Weights of a small transformer language model.
Size: 23 layers, width 320, MLP 1280 GELU, vocabulary 4096, 31M parameters.
Architecture: LayerNorm before each block, rotary positions.
Training: a variant of Muon for these matrices, 1692 steps.
MLP neurons of a small language model. Each row is named by its layer, matrix (up: input weights) and neuron, and shows model dimensions 32-127. Each number is 128 + 32 x the weight over its row's rms, rounded and kept within 0 to 255. Numbers have three digits each.
After each neuron's rows, "fires in" lists the words (lower case) most often at its 100 highest values on Wikipedia text that the model never trained on.

L11.up438:146192163152130153091162223185116106140091128147070162165047106129092121109110087137091137109183176195133118217080130117059174133129112156126158107112123128188137137119118162099115133070119111086090079099176145098204070096132081148142035138130158113141107154115068124180144162086130151147
fires in: "more", "of", "many", "most", "less"

L12.up484:105132158135153161110144111158141092127120128093142102179165136094070076105146130155123155139141159090195124090102088129115144125138118138070099068146130109119115174127176147142103179129123076124054193158079081086150159178153165134096129161071145144092209165180128145147071206113130120088
fires in: "of", "s", "a", "in", "the", "one"

L13.up1087:181109117141160114226148147067159078165129148118063098181137157102180087187134092110114112080213153141203184161094125128099130094098088091098177152147123093141157155141148119155092164153193089121139142109114109106121140109169076181133169132094120149100157076109143162139131088064124085147
fires in: "as", "an"

L11.up1088:151133113081134136112163125148132156121105045142144156136142108110047167136119144141053186053182135094124145178135103132158119168135180164109080121125147118147124141093139165084068127126126106116116117121126072095122155133120117099150105176138093099138134135046097200090164145089110128097
fires in: "there", "biography", "here", "her", "career", "she"

L18.up1229:138142069111149183180100169131118139146155147111090161136107137084084190143106177120141139180145132143137182095119106132120074161142154143134071147141147205116126096109122088114137119056141109130160133108100108166142206142143107160140118102054149156101126133090111146132135142166127160123
fires in: "it", "was", "he", "digital", "four", "a"

L13.up422:131124052170054186188120175151158132143112138131107086100101112118074136141167122154112092136053118117103103129136069143125145142075139106095151169124160170149117131170103126132139037143162093117087108136111110071132127117169162149141137119177132108129144118150176081130124180232114188119
fires in: "and"

L12.up1039:059155086076154131083114160119101110104118097158073137138099130114095140062138070069143172171127106111148147137117167081110167051052079147095223142097134109179140178144096096098111093148119114074138211154092079114136174132122145111157117117165119120157183128133141113088100115119132151139
fires in: "of", "other", "most", "by", "among"

L12.up59:170152096172119130090185167166127130151089080169144122147147098113091086075097150092137113174133136106167159130045133096151101112127160108083134132099169126095147120061087139107116149118189114132127084144097125074114105141076163096166135187129195103181165138106098175164088124180175109098
fires in: "an"

L13.up857:142121060155149152117144150135145100166193140139076079109142191139174093114121161117127104121125099115161159141127105155167189115097124128115105105143255154186136137114113115138169110127203131161120168144103096135166155114154095111111148138089082104086135146150137142179082123127167131135
fires in: "and", "than", "to", "as", "on"

L19.up311:120172178102086126160119165108186076119124157120173102113108103077107114121094091168120074144144163137118207172079137121106068132176156100133153095105128155165158161142103128104086158161112155104107129099122094058154154133071124111120140106092195152121131124119154135142127122137190124130
fires in: "an"

L11.up667:131120145137093066157153144181070140127159117128111145097126151121069136177204131153137107105099151155097132139104139092143082165084193123060173131108177135149121156155092131196150175113117148184122107144107148094119101100139206111155140070130084119129138106160170157147094110172124192132
fires in: "more", "number", "a", "of", "most", "much"

L12.up835:128102143157138136125065080120131191113081079148211151149152111171168130144112083119109120136080104162145116213115130149135160112088114149135157137187173131219114142144104093168140159067080106180083073093093123119098096152117119136179163163139183147109084101095083136043116112112138139199
fires in: "of", "from", "after", "about", "to"

L11.up402:145134121159126128144063125142159100178188040142128124182205137126151057147133109111125086131106123125196118063147141135110157152131139128121111134081148105131101132129117134061163104075131169149102115157103086100167096189121148161155132156139146089137171105183143099069128116062128132114
fires in: "then", "including", "also", "either", "as"

L4.up469:118092118136179187139145114078164173115145157178148105094165173165110075122144105106132112179144128133075134184118097119091160170090122078140086071166059173146121078101118159107062094138059127140194131134161171054190131144103141108126112167133142110105139102123139161076169101119139134138
fires in: "of", "on", "and", "for", "together"

L11.up1222:086110151087050114139145097178096115141158086186135133137145105137171060139143146138059154152149115139114191169115127193120096177145090100149074219118133084156101159177017130139141159105163149112113106096105136133123176136109156083095123143139190157089118096126105161099112127174197116104
fires in: "in", "from", "on", "since", "along"

L12.up673:155168100193106112132126158126091157121103084185117099148114140101106146120113114128111122140184110134141117146127092137118110067126112142168081104065146073157146076118128182174039112146107130129176125173163120147106105173138147126112117111062143126138154135154161205144098077155144173073
fires in: "as", "was", "are", "multiple", "were", "is"

L12.up1022:189088099128089114130119143182117124093144144191176072177154119121119084115031155146155073109133158104071141157079131096143116152080156056095118026149116136160135081124134120165138113158055146131135118180113048107125145148152160159071091149109140069102165069070166126143145144063187127127
fires in: "for"

L13.up11:107151140121149165103084088106119150125115106164186171181109123133097139107127069105126183105140121183148104143139115112089136129103116096119153172080147123186126095111133127063095178129092100155152129100159129134112147116160070148139122112104172179143119098127128114136093130139197095170
fires in: "an"

L11.up257:086128082131141073064139098114097112135182147174094132138135131149118178112133173133100117101147103133131133161132110143163140127121130131148122128082168163169171142181100087090148090154135085119131115162119131112166089069066138145116120195178062194177129136165072107088097146125131178109
fires in: "and", "the", "to", "some", "many", "of"

L12.up166:146156088131062146207104106085120132105127148120168135107167107090115148192113141131165147095138123113102135133162157150158121103135089088140151072124131111133159132142111100135139112117081194108174139118183130159139224067146113119123116183119130170130070125191100123100180073065193156086
fires in: "new", "on", "north", "west"

L13.up536:147121176153107127085153125139100100120122116123197154125183157095148119132165089133116099161151131146146138128168109146094140126151162131131068142143092132167124129145143121120115129091116162165132131171098147148189128143088168161136071138112120171074139155152139172116107226142147109067
fires in: "that", "to", "of"

L12.up379:142137106136141123162072119152089103164096120133133138162093082097143064091171118147105101110170142065148143131136112119140127143153061138091195189121152137096160128158088109049129138090142186078134085093122049164153180134148134107136171127101164119127143143119100100155084066109118167152
fires in: "by", "at", "of", "various", "on"

L11.up239:134153127127078144122106132172105171095103189130169077116091082167181134146137148088141132122100131142092137173191122112084138145167111206099192109082103105113151106105163072135120096140121169171085123090076107094121139108126114091124049156159133109133097219083145131114142162100120149159
fires in: "s", "states", "2006", "bill", "2018", "election"

L4.up92:080147135096111119146133119121149206125094169178132120155145136099088127098116130121068098150146105154149074077172119120071107168083086149101119119127127122102110131119074166109163166111168121121120069126138163125116167127154180128102161101108129084157142131149169172181132164144115140163
fires in: "while", "of", "according", "despite", "on", "improve"

L13.up1260:135150175159154171187100112079162197152092131146164185110142108134113142153124126130116128098111144092205163139084177107080077136134188121112192154114059147067170139149150141096087174137150131192089176146144105166129109111118097125137140181098108058115168102099116143161146089160172125170
fires in: "an", "another"

L11.up347:140102082104197120132088128120092129156135121104115164070117115122181130107135145140165120139092119117133138166124168086128110190078155129111116087171118094162121147100118103146148068092098123160116182140145080084158183161078115098163125190133090150151063119113140149148163154120131128090
fires in: "he", "heavy", "heart"

L12.up1163:131132101161171100102152159134140122066098137112127154082109141144078169185132143148110164122112134124173176172112091140129117172138122184145107159179189150091112134107128108137127130123133096156127149134118139103152129133081159142154168159114099157136148113103156122183127172105119122124
fires in: "in"

L11.up379:125127052101198113138139120074127077094180061124114131112149105097110108134186086123127134154077106133168118058135158096130098116146166064131133123120147157133129138158108135098142139071171212115135126164152128116178105100164068145108150136090135147150153117125176173121127066156170144126
fires in: "and", "or"

L4.up401:125154113126109092168168106133094167061078120114150121129124098090090119139128114164139075137205196151126120106125147149165124134131169173152094169147104135143123118149125126174148149149087174149087151139090134116120080108105125141081106109150157107053151102153196137130123204136098132146
fires in: "years", "place", "children", "murder", "district"

L18.up1242:137145198147113133074133125170127149130127109132123136147141167102126171125130150159126112099142073135123102127150095154134154134106089118134138084092108110171113128167110096117116073114060168117169177131174128044100087175114143152160058102116094087093085150141152139140107122099209141118
fires in: "as", "by", "with", "of", "from", "under"

L12.up365:105115139101151144065080114095184167156102131128133139077157115123120206101130095213098099092164126180134115194134112155115123136127071168137151107171111151084073167104092149226135166151112108081144152101114097105083122179076171086125093156123112134131165123117066116100079147115139150133
fires in: "of", "public", "foundation", "found", "killed", "private"

L12.up1030:158178116111098124090157135136134171191135105110101150156078107133074105129098111106129075118120101128166112160141117147130168127086135090127096110132100147103107141146051216154120134100160128105109098112134094008133136142116110125176146126113106176121116129079104122122085145168136122143
fires in: "and", "but", "than", "or"

L4.up1259:056105105114156075176104138136116112128104155178102127142079116160123130156143078126119063154171071106174146219115143139074141208112062123090172120137112095109164077155142107099079063146175142121123150092143158134148178125143122193129103161137096108111151141166105127105173147146123059093
fires in: "it", "there", "this", "he"

L12.up733:133157141169119157099183141149131143107094135078131155148146085110065147140094163156100152164111148145092106146113163144096136133089121129168108142110152129107204155127166142141130126118150087145136150139097139121107146077113172148107198131107146128101135165150160131109118161100131148179
fires in: "on", "in", "with", "for"

L11.up616:148091122168125155187170099150147113116151096124140121136159142134143150159151100113116134122170085074169084202202096117196194130123151140060194162166165166130103111171122133126132162102153120121186026124123090176145153141145155109116116139106106107126139177161127090140138108046153172123
fires in: "on", "at", "from", "august", "turnout"

L12.up1088:128120199255146139063139118152152123092133072070069133202173177130137149095138162128127094155131154113130089119104168169174151122042103109079142135161112140159149119131094115146130173083110109135200164135126090111190110125136112108081148146080109131120128109092098109198103099059135079119
fires in: "by", "to", "time", "of", "from"

L18.up1120:127105124114061145126117153150106083136176121114146151149168186100176113148116094149136162060109104094170108126080150136121055145142144161119120126105059020109115143120179146060111153132099097123096148135131109114168101114103196125142105140089097111111175123174148089136141169115139131116
fires in: "a", "of", "as"

L18.up724:152137177102162143172086161149134118131109103096137163189113054142143149181181146121186157130140125110058146081045145169124075144122184152086101171151146057128103097112118123095061097137168124091133146093199107188165131151125139142121153147111129124139177170136117171098188107099153129118
fires in: "was", "1", "him", "were", "is", "became"

L18.up50:128134107141131107136105116154117143130163156179142138105167092130078076154100159123119074118139129105148150107086154124158143093146136074126129085151136161112181111144160138107128077014168174143091108114180147111113101121166152168144104168111069160164112092141080092159116058107127167163
fires in: "and"

L18.up1207:143144143089141116155119187115171093141087144133166158152125095107143113115141085113135097117135169168074153155091112191110134120147142144083103133177166084121122139136134114141073084157160167142098153097064130048127143129183091175114079149109102115117153114146138152122126106146186160097
fires in: "was", "times", "to"

L11.up921:106151136144095137120133149156101085108131145140097132147077117164129163097191134151141124129140125147099126130089100130052155075118084203078183099140106122125133153065180097122158117101119139101124105120087140136135083186121159106132147163170112085132105141187135217054118127074205134116
fires in: "by", "to", "with", "after"

L12.up806:159164195173104149136106096121145120082142104177167153133094085179095127137120114169165061127144103130174123146093099132098134134068131081130136120145129116082165137134118139145159124123129112176152109149121109102186129137122079046135116127160200096141120132113245148134172133138130053136
fires in: "an", "another"

L19.up87:157117166128175132133090062127088168090155124174146154160101145175106155132107153108088165131133154127117108130161124144091133086147141131137141130102148170210137130149103114131153116125068123150120252148161167137143192188141096143110122172114120095089154158154056132148127156148135157141
fires in: "from", "born", "in"

L11.up565:089130104164163122179095144078087120082127124173114094100094125174082117109139143076155117094175167135100122135105115139081099132121099181143208141103133115131136186091124140133196099103125148104104095054172126124174170150118158061146113143105124183127085133101160147139099125085193152104
fires in: "other", "of", "according", "more"

L12.up390:122135153154110138124115140098155077154079084157178109135105130061156121114114146169103040064148095102086093090090070105108116073147121125150124126120081107123139129163183111108165118153130164146130075104192060108133126146088112120126147076168141111101116113122109146134140103114135113090
fires in: "to", "may", "would", "not", "can", "should"

L13.up740:114115112201145155103114068180101158126163140112109099172155107135087133134146149115149136124157151133180115177155142132135140137165146145116113075199123127154124181103161188097123117083115051175081100127101095132091099125156150128101153145125097175179161166109123142190142064101128077172
fires in: "with", "to", "among", "from", "give"

L13.up1000:109135149161074152169090175137167115109129121130117120160147134084098162182166170102128100133078098155124154111097128133111176058163103084121071126127099109164187127118134106161172090135189149178108166135173086141110136120138134129127190160112108160093131130157161120145148172119109142122
fires in: "the", "of", "to", "for"

L18.up1140:086128131158072152086106166180093114139157054087099113155172146114126159135121123181170058056109113133139122117148108084138137140135100125114156116142100150153225252098153194108153123113150138157125107122145154157149143066126120107123119123076101162091115079153148107163069097051147124150
fires in: "a", "on", "to", "of"

L11.up416:150125111112137119109178133119119112147150102116161088104083203102103138126148124149147069084145151140127063112149105091129118126107156160118178140084109099126103140154089132112146145134157178148042186117124128102095079126101118129184149098122138186145136139136098131169129110114133186081
fires in: "more", "known", "most", "various", "such", "some"

L12.up324:124158138047120133119114143119134124062114124069120118149103095167133158159116078076105026093168119121143190157139108133144147097146108153135079096195125081099157202156150123066084187108127132089181131098120140182160077073103144121167114063106138142140176099123094117114083108100148126149
fires in: "that", "a", "their", "to", "her"

L13.up85:132153145153147147147103129123136144120153095127131144112111122126202160152138170157166144125105191127133071188141129115179095134099121062168192142149167117208134129136145118099167118093078192141152160144114130154178111083215113097095132105121102169151084151151102149169106112145191139137
fires in: "and", "with", "a", "of", "much"

L4.up169:074116089107123145062098128066165098201133162172148145134107116148146150132111052165151109129106149119105063147064130191163201171072179084120193056151185125122119181122137152155122066177172117129131112167136153157092087151158105145086079130144145133142162158123163106177126145136104162058
fires in: "and", "s", "nursing"

L12.up705:115162079123056114113124134135127104175138066125154128090156149165114170152108151137127145095128082123131132121108108123123123089128074102131134073124065075170163160177066117113111168068137131177109123165116168057127129086192143134146106227132107178164118096082137125160142106150104110103
fires in: "and", "or"

L11.up1123:137111078147148033099119133135181124166133047159111121138115128136134112087146119143049114095133119114150203229086119066145145104124115140135125146121098118157112073174176128121138107109114138167048113141098137059133071069117112133160102181102087140158069115164146099122096145112116145168
fires in: "and", "they", "or", "drugs", "he"

L18.up1069:150046068098122137140172197169126173126168087164195174149127121124179162164136129134131178177117085128035137158104104099171095121119141206135108143156167109139080088159209128114120103089084136112110131138158144147137156084228078158108151076143121145129148157138141146111072119165147128130
fires in: "he", "it", "went"

L13.up458:134140164129138139128129125143093136136174097147160155100108107111132110118159131148161173124123161117067108206089094152164109098070116129105167150113150067115100116183148176092145127096112124168110114091091176143172123122152043158134170130113106117120146129125117118145067134168178180160
fires in: "an", "and", "with", "s"

L13.up562:150102132135175124120092122132131109161209095143148119132181124176138164109073132133059177138177154100084125113126132134176168082079188144093123121089090125145100112106106142073111135144046179120126133153110137126158103122128117125135151057150150059109108048169128155136080068123086145079
fires in: "to", "would"

L11.up861:128131067132112107111087123068065100108189145157121119147138171139105149159138127142094127031099144141127108137099145122094151079047087159127165071121144133129106198127203229103140122162116105120167118121150144153062147078150095119151117181112072087198110177137111126080170144192144148144
fires in: "and", "is"

L11.up143:106145096136123111132115124139134132174112076144167072126169189183120130085146068131129118113114084104171179173207150148134107140178158093154164041105115105099123169167146152099106109149099182104124110182121115192146197156132129121132103156134087114140095124105065089107136111076178164137
fires in: "him", "he", "never", "himself", "later"

L18.up708:151142152128125066130112129120130179122088122105107116166155107141067103155122200171141066143083145150101145108074126119065133139191120103058144097136148121090131173108223149074124086041122162128154145125098163124183075118148076131095150159113127100145146109155177160097135088119184125178
fires in: "to", "and", "while"

L12.up1233:161132068146176162188072139147155105085189125069108124094098118080067188121104153112138083150144152113146155021138110099090172146115146166150108119112143099149084155185130098148088135126117057152152201154177077131130094095119152124065101084106114134144115132139155142145189075134134151101
fires in: "1", "a", "2", "1st", "4"

L12.up330:038142165144106109093123176109115107094133155146134123198144166143120163131137108105152113139124139033167157154086045197153149087069164092096105168179200076148097121111139118134135148122120164132105167126103109183161120222104173156031107126083120144111120114151147103126148120160156153117
fires in: "took", "s", "had", "as", "is", "has"

L4.up540:131102141154052199131093136132083087119148147132123138173123073129109099160110155120126152158131102123099103087119155176145113129116150127140148136116167071166134127098094097110134130122147095154078148098109135255117078131174108126126095105080135109139117102166102092148116072129158141143
fires in: "of", "from", "pearl"

L13.up629:128163115107140129152127110105156147115111112062151122171073109064072130156093163107106091110139110139154173152074120141050125163138110132173155129155109152138090142066133111139133076097101139116154143170079121139204175118115108179124156130079081204092128111138094106097107132159102116089
fires in: "to", "entered"

L4.up597:094153090149142071092166113121107103045085090145134088134098068113140157194063058066189137107133128116228118119168139175141158108100085181113099127174135107155164142178125122118123143114112134171139102149127101110168139126144138181122159101140128104160182133160173133124137138142207128145
fires in: "place", "lives", "tree", "focus", "focusing"

L12.up779:098131074079159174117158143121072149174168081095129146137156158110110150166142144147113152170084151136132129088171127059163174130090124192130093151131148119108143151157106128121112096094157136153116157087120088138132129150200162098134107094105139187143083069114112079127121114146135137090
fires in: "and", "a", "then"

L13.up1162:073105134136127165075042176180144132112071151172114167117083041096085155170140142154097118127158101118086105128127113143131123181094108158138119097146143138126159179135154157114123121102110164200148124167069078109141140081124100137086123187085104065174147144141131133172122122120121078070
fires in: "at", "for", "3"

L4.up38:090135140114127163114129179104098119138100095171151120148117094054152138148099126113143125143148105115124080099039101107096160122170116180162149112116138115133087096125095201117185110118120135073171151162083106120131188198160181128067135161097152065162082140129085121119134146103140166151
fires in: "can", "may", "lucan", "magic"

L4.up530:103152133148169181128174133128180110113193107089196136152140069120163201128063118111109115150111115107110157108171103134108107102126122163094113114131151085143125181160123139154218124108124070110080103112099050105140140119150111127156140075112148061182130179194123087140124141156139063110
fires in: "of", "final", "example", "say"

L12.up238:107171119179165118046142120128110103120088110113197128098177103103081113178139133185125131102102113135157140142174106160131121198113105139093168118116107213138120144144111159132110155086098159088128148144130155161150190123140104110126075173104163106136143152125081116133102130153105144115
fires in: "in", "at", "hydrozoans", "degree", "from"

L18.up108:137122094127156151155150108126114100098170165069164190100111145155066158176093116156144126127162061131149102177120131127138112148119094165079145144237146111187132139137121146088126122112117164153114102140110102069080140137132196112105113123138115096152130155162081127107176138083159143102
fires in: "it", "she", "of"

L12.up810:168073134110138087142056125137091165155149132153093144162153109064133177148140107121173124179108106106114161172127176159147190124089083139126115163119078139153077140135100135157121104069100130164129119127067104129078167107125130116092101121130149113159148182077099176099138150116161081117
fires in: "after", "since", "when", "promoted", "promotion"

L12.up1075:167155086143123115197124163133118154136095079166037112154126175168189147097145113137133137060141113128132098170147134175120164098133078099094105128086169094149121126169124147124180111068077094144118125048213094095144163151144138211154145194169114143138124154179132164133112144095121171091
fires in: "years", "most", "well", "there", "more", "united"

L19.up1111:176091127138164117115145098134067112140130106020096132134175154070151116174111086135116126121133071131160214134131120143119070081110161123134190088167148165052131135151156109135131133137160189111121098149067162061076135102100127150087116155204165144112153136141125145123091095061116127114
fires in: "after", "but", "hip", "were"

L13.up1035:107130110159134131127094150107082148155085114162123056216138195105122085148191129136153114147190197097153129094194167140058105147109153155124105180127173116151110137162131183141180117163103171143128151167121096172162119146138158158131163126105089156116117138152123129150104106072148123086
fires in: "in", "with"

L12.up1204:080171151123130118101097117187134135138159113105154088121141141126055147122153069140189073167124122085138099130152096100126129124124124131109078141178091066143111158137156139148159091150120128178123123095085159120115081134082158078178125177193168120072194075147115105124127185150127161129
fires in: "of"

L19.up420:122082140068203182101137121095125157122117127101084098123152144104113135166139195157149073139178139123113133086095115148173100197130137179116151116172123139159090126159042100108060098112104108124170159139218153132120101126187148192119108155066133149091123133124145090143096137134122156150
fires in: "a"

L19.up826:092153165141126097120122127118113167100136078110109053130110157115117130133112086192135107124160135090169112131171094204096118055128123145199083156162108112158085122184152110142076164137121193125177151134166100090172118121096145067067089178093156186090171128151130131153102147152213083122
fires in: "born", "was", "died", "as"

L11.up1089:090094126126126114119079156086194098145111112076082095112165169058187108043126147124103086110089084165114074109143205146175150125168159131121139109145138093096094183134065186105174132080194114114134122118137111103149175100117152128168104145132063143133138104137119177062153147147148117113
fires in: "to", "since", "of", "although", "for", "his"

L19.up1169:135132146142138111100157148061089136104134136151140133129152108063109190078143065128115141141109055120086104133085113237101117116096213128156115186124110083121128153114107138176179213135104092080153156132155130101158155146143130122107131124131132138156090134149142164169105146158089100134
fires in: "can", "it", "may", "would", "also", "which"

L18.up741:126127159158157141187162222122135091163110069215085149115081141106127109133106141155059100122132162164123125111060114142142100119120133127130163214085160122115160089107116121117123119136162093106150142136156105108144150096106157138228114094091113096066134136095141126155159156154127102087
fires in: "an"

L13.up1133:121085146078127110146135143148126107175073123090171102158101087138111144118098143180129119077113081096129120142137024127099140158163112180071111140089116153202093115132172155139151104101144141087127155142127102136170122119140128155092165140114151139150134108091124070169121115097182087172
fires in: "to"

L13.up224:122109158077149132073132131106188133083181051100117093144132147132106121062078033143104093159143116145070122086137177123154173097089131168104171107133198171159148095160072145162165169118138085127129147087107126140148191113106168139164132140099122118087154082110079079152174188116165188076
fires in: "of", "to", "for"

L18.up605:093129062162142103136115130137069138071146078155161144094131112069105152173095060121163141148128101148058152132131164136126133104112092114137093157099147147169111137180160122080116132153194085132088169088064101148101163107196105177137124219080195155120092126142098133090118101088225120137
fires in: "on", "from", "in", "born"

L18.up1179:140116145066196118153121137132126126080123106135173147148131120017126121089150105117084198076075134110135159049174172153129089124100056104090052069131081156101102198102123142099152171136159100139122137174175131115137089129127142191126134067085136147116136117133143155179175130125097145147
fires in: "1", "2", "3"

L4.up1063:146128084186127150030068113132025158175117158189140114174182133137135073187106138116166115068135099112100109133154107174118138138048077150182153060163159113210093146141073107184123085066145100141097145160176126189123134169091116059154143123139175129148138110154161134091125134091096189087
fires in: "of", "later"

L12.up24:072113137161110178105057145127162139117146075141110143234110084128133101113132112147128138178117113114170107120113079176128110124135107197144161092090137139144114157109112133136146061108068155153116131083118198062117105153116128124167140138067100124084164176172165124123105143118160115157
fires in: "of", "on", "in", "from"

L13.up759:160085124170210087117147168100150140137122116112123126152134147151116135120124091142174165151173147103163098132159161129066138104119144184136136162070131144206133109127112162123113151089088125133127103157134120126128156115123111182110122223155177077117158216154115138081063125183137155120
fires in: "in", "of", "to", "club", "at", "near"

L18.up61:129127130132116138162175152112080131131145110109139112170148150061116124107133170109115149117148130167168118142110114098149131121171123155039164073074104101141100121126039127114231126122091100111132159120189127126151154165097177149085072122112112144134115195177133120129136079060134142118
fires in: "new", "north", "san", "south", "county"

L19.up786:127144170128100085139181161190146155145087089160096074121118120149121125108139143155109141153140121097090093098065110102123131141125101146105177148135131101202136123087078089145112075086150150131152139124141070151042161095078137095136129160107120103111107097136098117119131043121136133099
fires in: "on", "in", "after", "by", "of", "to"

L12.up131:077150132184083144108122110189171126116112076143102162091208170099154107133168114132146088226189106102139082178150111135104091088116118117084159130179124086183135152146103141105133112089166118059134131131082099149145148107106189112164128164082118116158115097130129116167083126103115170098
fires in: "of", "many", "among", "most", "particularly", "even"

L18.up338:156158159155131105188129147074177166154176148142142176081169163077083108095117124173161129126163156169137116131063102106135110128086146111159186082141106132060158137144127150116102119102091117151088149118171072169105141077094112115100164110094152114096162142129160127157139116122172100124
fires in: "an", "another"

L4.up475:094188129165132151128173123098107196115121196140076132093175101132166139075174079121115140071130181139139176164131093179144124108132110119168105109133117123110109131117112157142094187125092129106128148094101092135164100135102135077146119155137113171143157205131156187153136165185164135101
fires in: "to", "as", "having", "species", "opera", "by"

L13.up24:093095160109141134141122171158135181083160135126136113117132111160153118147133135095074091118072121108161127161116131137157116149088113139116202166200134112185117135146105139145112102148126168122098145199092059095137090204141160112093191176075072141116176077141137116122000146117113112200
fires in: "at", "for", "as", "asian"

L12.up778:135139098180116086162142172153115145146102098171119155119075068175101141172134126108081120187122108099067130030132124129118118139086144186128116152133134146148154171109138117170159158121102179116149179138062133135144122131096109150121088177123171078098123182137098151089088041100140096172
fires in: "in", "at", "parish"

L13.up505:142154129190104133097124203114139131142116149111108110125158123079169121167129146150104128140132106170137152113065105122133109146100084059138070131107124144155144108072193106135100133150137107153147199113094150083162096100118149151165145150097102092203119127116160127087148100132156080137
fires in: "and", "or", "as", "which", "it", "called"

L11.up162:088139089113165132115106131076090109162193103088114075174116134107150127155153133145166179182134163101124124098128119082098092150116112135101093140077057145099104140110121127116198087107178098127185140114204105108097129142119156155198152137086116063115145127094150132103124108175110097092
fires in: "a", "it", "the", "apophysis"